config.toml
num_hidden_layers = 12
norm_place = "pre"
positions = "learned"
qk_norm = true
init_std_qkv = 0.0178
init_std_o = 0.00363
init_std_down = 0.00363
weight_decay = 0.14
lr_head = 0.00555
max_grad_norm = 2.0
MLP neurons of a small language model. Each row is named by its layer, matrix (down: output weights) and neuron, and shows model dimensions 0-127. Each number is 500 + 25 x the weight over its row's rms, rounded and kept within 0 to 999. Numbers have three digits each.
A block is one neuron, or neurons of one layer that tend to fire together. After each block is what it responds to, as a language model described it from the Wikipedia text at the highest values.

L3.down60:504478482513475456482533494492490542502478490477492515482478459488486487531529478477440547513551465571433519509516509492505482487516506523523555510506465530469509548486505500544480482523500501505536554499465463518494521472462501494520542498496506490480521490525476479562452520514506499463527494546502476483479515489520501540476491491476485484511490497506516489492524521530510488540529
L3.down69:476536486515500500497498519526457544494492472517505476475516486490487534512486519503493526496487491549482472494489496526483514487514548462503520518478542496503520556478491504495492535537482486516532507488506522476549517489507439547483481504561471483485507530468534539514498519482499510507472492532459495519509513512458463506498530485488514500490522530477504519515514485498498532482447
L3.down103:515486475475488488496492475476527563487461502542487510467541498502498532481535504526454511499509540482496489528533518480492443470480521534544519561497473515486500507470497525497493482456520494481511514504452483478514514439513513519467534514480503457489549485483482486500505509474464515561522494501480491462522512481507488508504502505521550528539517506530525477546444507514484496502518
L3.down184:496497490463488502481494490508483528494517501551463529507451504500535528461482524445502532489489511519521478528509481503538477470478493468504543526533486517528456526497500504513495474467514479494502521453527460473537526501477520489531506533480470455485515529510501458476457486497542492492503469499533482504472555499492491532507451508454479527571518479516525544514519534473474535467507
L3.down281:487515523513534466505496479496494509459479487489488469525497455482524461464514520499498492519495482519530515498495463546504491510464507547512522534499518483458518495537483510552507527546510502555457455520533492509471528492492501497491508541499438493521496463535509549488529497456517544526487514520527519478550474486525499491507518482562487460513479559495460491495485490526485536529518
L3.down321:498527499489467545499463484497528536487508529497466503490520444507532497502530479502504488517501484484480529470483453509532520423497502436455559524505498505507492528526513492546479529512530466501491524467530521482562517477554455478500473505493511488519503491543490524500498504508485516480495530461491457502489492476517463468481535546563475523507532485489549468478513468486510499477481
L3.down386:518486481487498519508513471488518512496530486507516503560524526512445513527528475537506499456475541507482466522488451518520474464497539502503522518490485504495487530503508510468462495526532493522496534488543483459490470478538485500488540496542523494508513483436477522485504497477469524562510487455525531491485479496486547484464551485525514500476525505500486554570464509530511451506456
L3.down400:491499545477516479507420508524473530504536481521491478494485497477520483470503484506467493441509488488493446526458463528486502449500490487534484511493490547514544475486453509509511525524505508500491498484541455490502456468483518489522546486519472476508517531511537464440496517477522514501504473518473526526473463504517539495496476534498505515518530473510544511457507492463481397477508
L3.down692:486532454513498502504514529530503488474502490524506485514514491479476524505508498536471505494495503477482486510517520495549458488519516503479533491490528531494483498523503491515522505480511511488489493457481506504519479535468508525527522468474488519508453519488484498524448518520499500492490535525524518522503518484493494533483523513503464491523491489499461475501485523504539493536509
L3.down864:505497500502491516514489523508505535501490509523514485493550528466483482491508501455504526477503524477484480500501528492500459479560506516472474521515503505523487561457503554481513458467504497502469487479539538470447500457522533524516523486508442515516490502498475526552468498472455517514528478539506506543488507479477507491469493498514482469469495483497488514467479503495481534468481
L3.down946:509487482515519488487502490502479466468480465511483486478476500478526499512511477513500498486449482468486447533470435522483546437509539505517470481499512497507523472496500508490465496491532503461523519497514498511486525478483502468556551436530540525508487541510490487498532499504534470497493525509540536531506487486523488504532495536502449510512503480535511537547511475446483456500486
L3.down973:474473477523514517499533480521489501509493545480490460516511490486453465503508539506559463501507502519486466507534470511544475463525487506508461480509521537475497519473493511501478536561510499495532502465499489488502527497533479530477541509499462526491525502488501514542524498525509503482530507499512492486525509535497528512512484471482502474539536501452488517529448518522515506505483
L3.down1092:518500504472505493522495488512506483505483501511511558480535486515468555495509524508512471494508516499494490498493498531459506474522523463521461480485493450522518518488531455455495484508519465506480507462497548497510483536523481484468542459495519501506480484500524542487537478495489494510500486531485437498473480492468512500524499430499541510543502543511517509572487479500479456492519
L3.down1223:509485456501457509503486529522564561507478474477503458497466474479481488507473526520526495476462508506529482523489492515522471500501563491495524531509504483476587527519517503510512527473562515511519513510488500475526487486535509509518492469496501516515499492492469476480503506525470523503523517530510514495519499460509550476537504499503492481521479520517525492497484498497510333455544
L3.down1365:493510459501510513496474522520511500531518482484462492499503456499501525516488495523520447523550457479517530494461494552505495531474540519489518495500464529503428527516533521523464481513541469529523463480514485496500501513498496465499490489518482480487533484524481521487467500501469538483498533479490484474468506498561480526522546512512486488548507540535453501525556541513499499506513
L3.down1422:478506512501476466516484479526515480520542564523473527507503532483501523522493463512504494524468523536539459498523465478484463500500506513470489532494496495507419514496483482499495518495479514509464535488471492472520527524498470542487487520464508472466497502489483553491502501515468539479485506499500505527450530478528508442495486476503525482498571469509503502479485495447478518512479
Description: Subject before description

L3.down19:544456481530480518502536475460532460528528516470489501471553510517473527480478520509444475513482490532469500510500504512532494489477507456453557520508517451507496485504482478494465470502498524517483512501486513491486463525523516498489524473516486539493504509534505491494467524513533469481499526500479454490509547515527462516483504471493453541520513439502488463551513496473486525484521
L3.down29:503479515505475486479473506511497528529531543497503512520537481482498495503499533467514487531509491519510530500494519489442481427509515469524465491508466499506513539511502513528524494485536499560511493489468438475470515524511473510476524455518547503431528490450516504520475498546485500524487485495513490561504499462470452506572490493493519521467500528472532512468501483491504504454508
L3.down334:502483479498491492520524574515490524479517480529483488499487499519500494498505447503503496494457532527461530454506491506454496505532476506534518501508458510469483538500502499462513508491500522485474552508479503533490505504518539500458485539524520505539478494509501505531511536480509464523511479515506480509510530498495490458458473543504512490510499482531484502513513521483480472526504
L3.down384:530537483500490518499469462519504472532484493503505510556485528516494482519518518502501543495521471527519463500485530495556462514513492493490539497487517469509444482519518507493491461515462542511474528514495462474512526500508595479493478510501495511498489466521453507455501492519485471516494528553491500510557457514531513533490506454520519495523473511537486474477472505554532491520503
L3.down566:479499450513476484484534476496488512528468508564491487504513504495535478517519510497502562509486472518522541482466499486520510500478528486511492538483502545519449477499476518518536506530512537511475453485497511480496551503494524535492479498519499475527517518508522535477492451501499463491483488501517498520493514473463520520518513559506503535524521498491481505504519472494514583518465
L3.down579:503517472525503484496500524516498535516499537487447460500524477477500528501500533484505536520493456458465471532532502472501487490478516497484469517495487532515495454501534512495499533519486502545481529448524476483488493504498502524479566486542524495497485556508526498490526521503531531501509525499513478512508468484513482520473498485494490516489570501547502521547512488509502482506498
L3.down691:493495469467532495502503478510510490502484490547482489520484527514511486515502509494509538485522496551497541493484465483515535527516550503527516497504513536530434474512477472520500522556484503527482458474482534471487523476493489534451506531521527480530511516498484538506500475485486497478493482486495490554466511463484531481513532530495500517487480473483485474472515473513539549498467
L3.down852:489482582460494522498546526489498497508516534495511504498479477470501473471489533535493516514522519510509498506493500523539486522477502477526498505511504525530486530508511498485533512553495526481504505494495527533508501517514552516494509488535489509505497512511473516533517522518503510474498479505468501544541464523494511524484473501474508507498473492472471508465330509492472416499497
L3.down874:466482558489502504510491519477457481509468531502485495511487496518517514466484516480498538483488518520480507559495472521476481464492513532481539511499510455507509507472490518498522508519488500492478526458528481501536495486507509525460468510516521501513509508509526459469530485509486483478489487472506511573489512506469474515482444470506479502532507450501496520507413529534485407487497
L3.down1000:522514509471511524519515488479465475517518518525499483484485521505483518512517523489478482490479497481497483511490511509525523480492521485525492520495518498503464490501482426515502514515458506439456507481479513513465499507500524508483506490508482485504509513519507481492522494512500479462521511472436467469540510483518434481475481496509489514490472511453521487507495507526499529514496
L3.down1367:515487561487465454485472531495497524514503466460484474546472470458482452518492528493464535498509471491525499538512458457519478512513498483500487520508490503506490499534479505483522482509484511497472516501473540511455477513506504491484500506527491474502533511517454473510450544534485527449511503499493497451499472478547492505485523555509543498463504514487476484447485490498513504478543
L3.down1381:492476478464488500486504538495505506501492504550491470519500523506521506484499491493485525474498516530484549499440467485488513501496529499520530530493489509534465462496453497500521478517478529522473450465479529492515504507501539560476520488519512474545482522442500554518508475482500516505476505481491479592477515497458498469495498524508525516532487493474476474494482482483531510500489
L3.down1488:513484506501468499501481510482491515468494502500487456469500452507479503514530494466487495513495493467502527455460459484513489513533500519498472529492499527501479487457530512502497468481467544504520497495551515481504489489478517514500511489507457532504532518540508510527431525469511481511480477511513521500526494495498519538510510515498526481503519500504521461484540459481471519497517
L3.down1515:529528532499492485502468507492524548507485483461536481480479473498513513513455474502487485484502454507518532506460499519499482529574508500540471504514492493472496548480473525540478502490453523524495507499548509454511492516466523465461483519532493486462469497473476497468454480456448535532506525496512508486509490481519497496516504540502462502477491526512532491475522478507491503519507
L3.down1536:503502540512553520511482526492507520504483494513498457530510473516486497504456480489478484488539537522466530487525515518544456456484531452534490520494512487487555500478509502519485485510507493493487540487521528515471488495481473478472506487513493478537508499511524512508496525518504512512532512493533470487542495526502513495459531486486467489506495482559536507489382533490486462511492
L3.down1571:494480509515484499492486515490506529494539490497566488608500484486521479479503509512537499525492484528472510528530505533523447523542464505492444531508517455462464483499537500501494500494477483498477507520541520491479520468501523464469495487510471500497502502504459496519515469513503470498493539494524498513545557503504469515507525515512453505523517482527503458490400489534472427482499
Description: Field and heading delimiters

L5.down1060:458448516516530479501526487515502529529511477477510453476487504479487465553540434494480514494493534499473522526517500477520528507489521545491494501495471453504481514509508495523470491480497459512534494508481503522461432461539508532493493501514478506447509473473493473496468470436468549515478521518499485524514481524482497496544494491486505514542521505499498479508444502476522517514490
Description: Continuation after person names

L7.down458:509442498497481522485537466495517475508540529461520517482492486549486483477461505517473505539473485508500507487491527497501512508509522528472470561506519445523460476466513484487463537538459492514507492477485499528550479515475493498496557490511474521487523502550529513515519482527560508523514532496498521461502500472484499508533504492541571535525488511480506509499522500463483473501522
L7.down974:485489467494477564546510474510545527456532579503534530528500490503452496522494504467516524480503479525483493494505534539531534508506478474461507503511501525452439509511508505481459471466481526503490489527487485527551510524499504487490507507536484511480519512533491499477523462514484536505486470488483488491529492543473488473514486511520503504528513501461546526464485528524505533501466
L7.down1523:518479515558522539516505465535483502450510524491535471490510497517519480497505498490506493528522521499491518513543504521503554510501477522518501514474474467502507511482516466502482500485462497503503484490522461550476482465490508480504529475478551484483457523527479499506508503492451507536489507535503530441523465480484528510512497500548499485463504496474505501468503522488534446508481
L7.down1588:534485482520500484483464476510494458471469477538499489536494466510538516496514494493479550476541502521489508482471508449511488465511477482460490483482470488549457509493489534490551475491478501521545506527463527531557503491477491482480524486509539529522513502460506495515469521482514518446473528503485524480474445500471483482527514510539523503513516516496470526501498516514494525469527
Description: Sports stats and scores

L7.down93:505455490515508501528501560469470471504505516491439489470539530490469499468514445482491507512470509529489499451536498497475529492491512522509476518515510463461551549524465520509477543486502568522517519498533461435472487532557487505513504507481555473496490516501487537470508506524504521501537490489485477500527489520516522489505500455486483504516510498516460548506490510479542460507479
L7.down1017:452429517523508505542478486527529502519491506491488528476561483504503489471469474488520515498497529502476557470506493503538471491516505499514505460524460465453455512502548483485504501508532525496497488435491524493508536487522498533456500480489511534503468469531496555505473479493486556501485470493548472531490455495513477536513522505473493481522532507494458493530513495470498505515544
L7.down1153:440497511550516473496502497533503517525489494467478491478476447508519507558492480478549482461481486523494549458469483486524478419496515511514466453504483517488530484502484515488458488526527523506485529475511501518496525502502478530530494439506457520502486538489507491500500496486489499479516489501532458519480515517544533477476491499479487508514522511516541492508524532507501490460494
L7.down1517:511476568484533474523515510436469557484531465493487439492515563508522553473499520506514517496475507495537503504476529499525483470482539467534475523480503490519500494519512502487490479513494508504516465476512496487485514503499546503477490491477513505527458539488494468497496496471488486506479513459495535477510502517482499508511534487474487511537508505547516525476453506541522459501461
Description: Publication and speech verbs

L5.down123:523526491539505560495465492490481506474474491477487484569443445493550502516511493499520506510511501468494468493501495535541490514511520496558538501506458479446451501493527535461465495464497566499475495464536482533522498537548517511489490509494456526521512453509509434519490494515477471543502501525498505465546504465527503547540547535502476520482477485460511492497416453553492463494522
Description: Separators before numeric values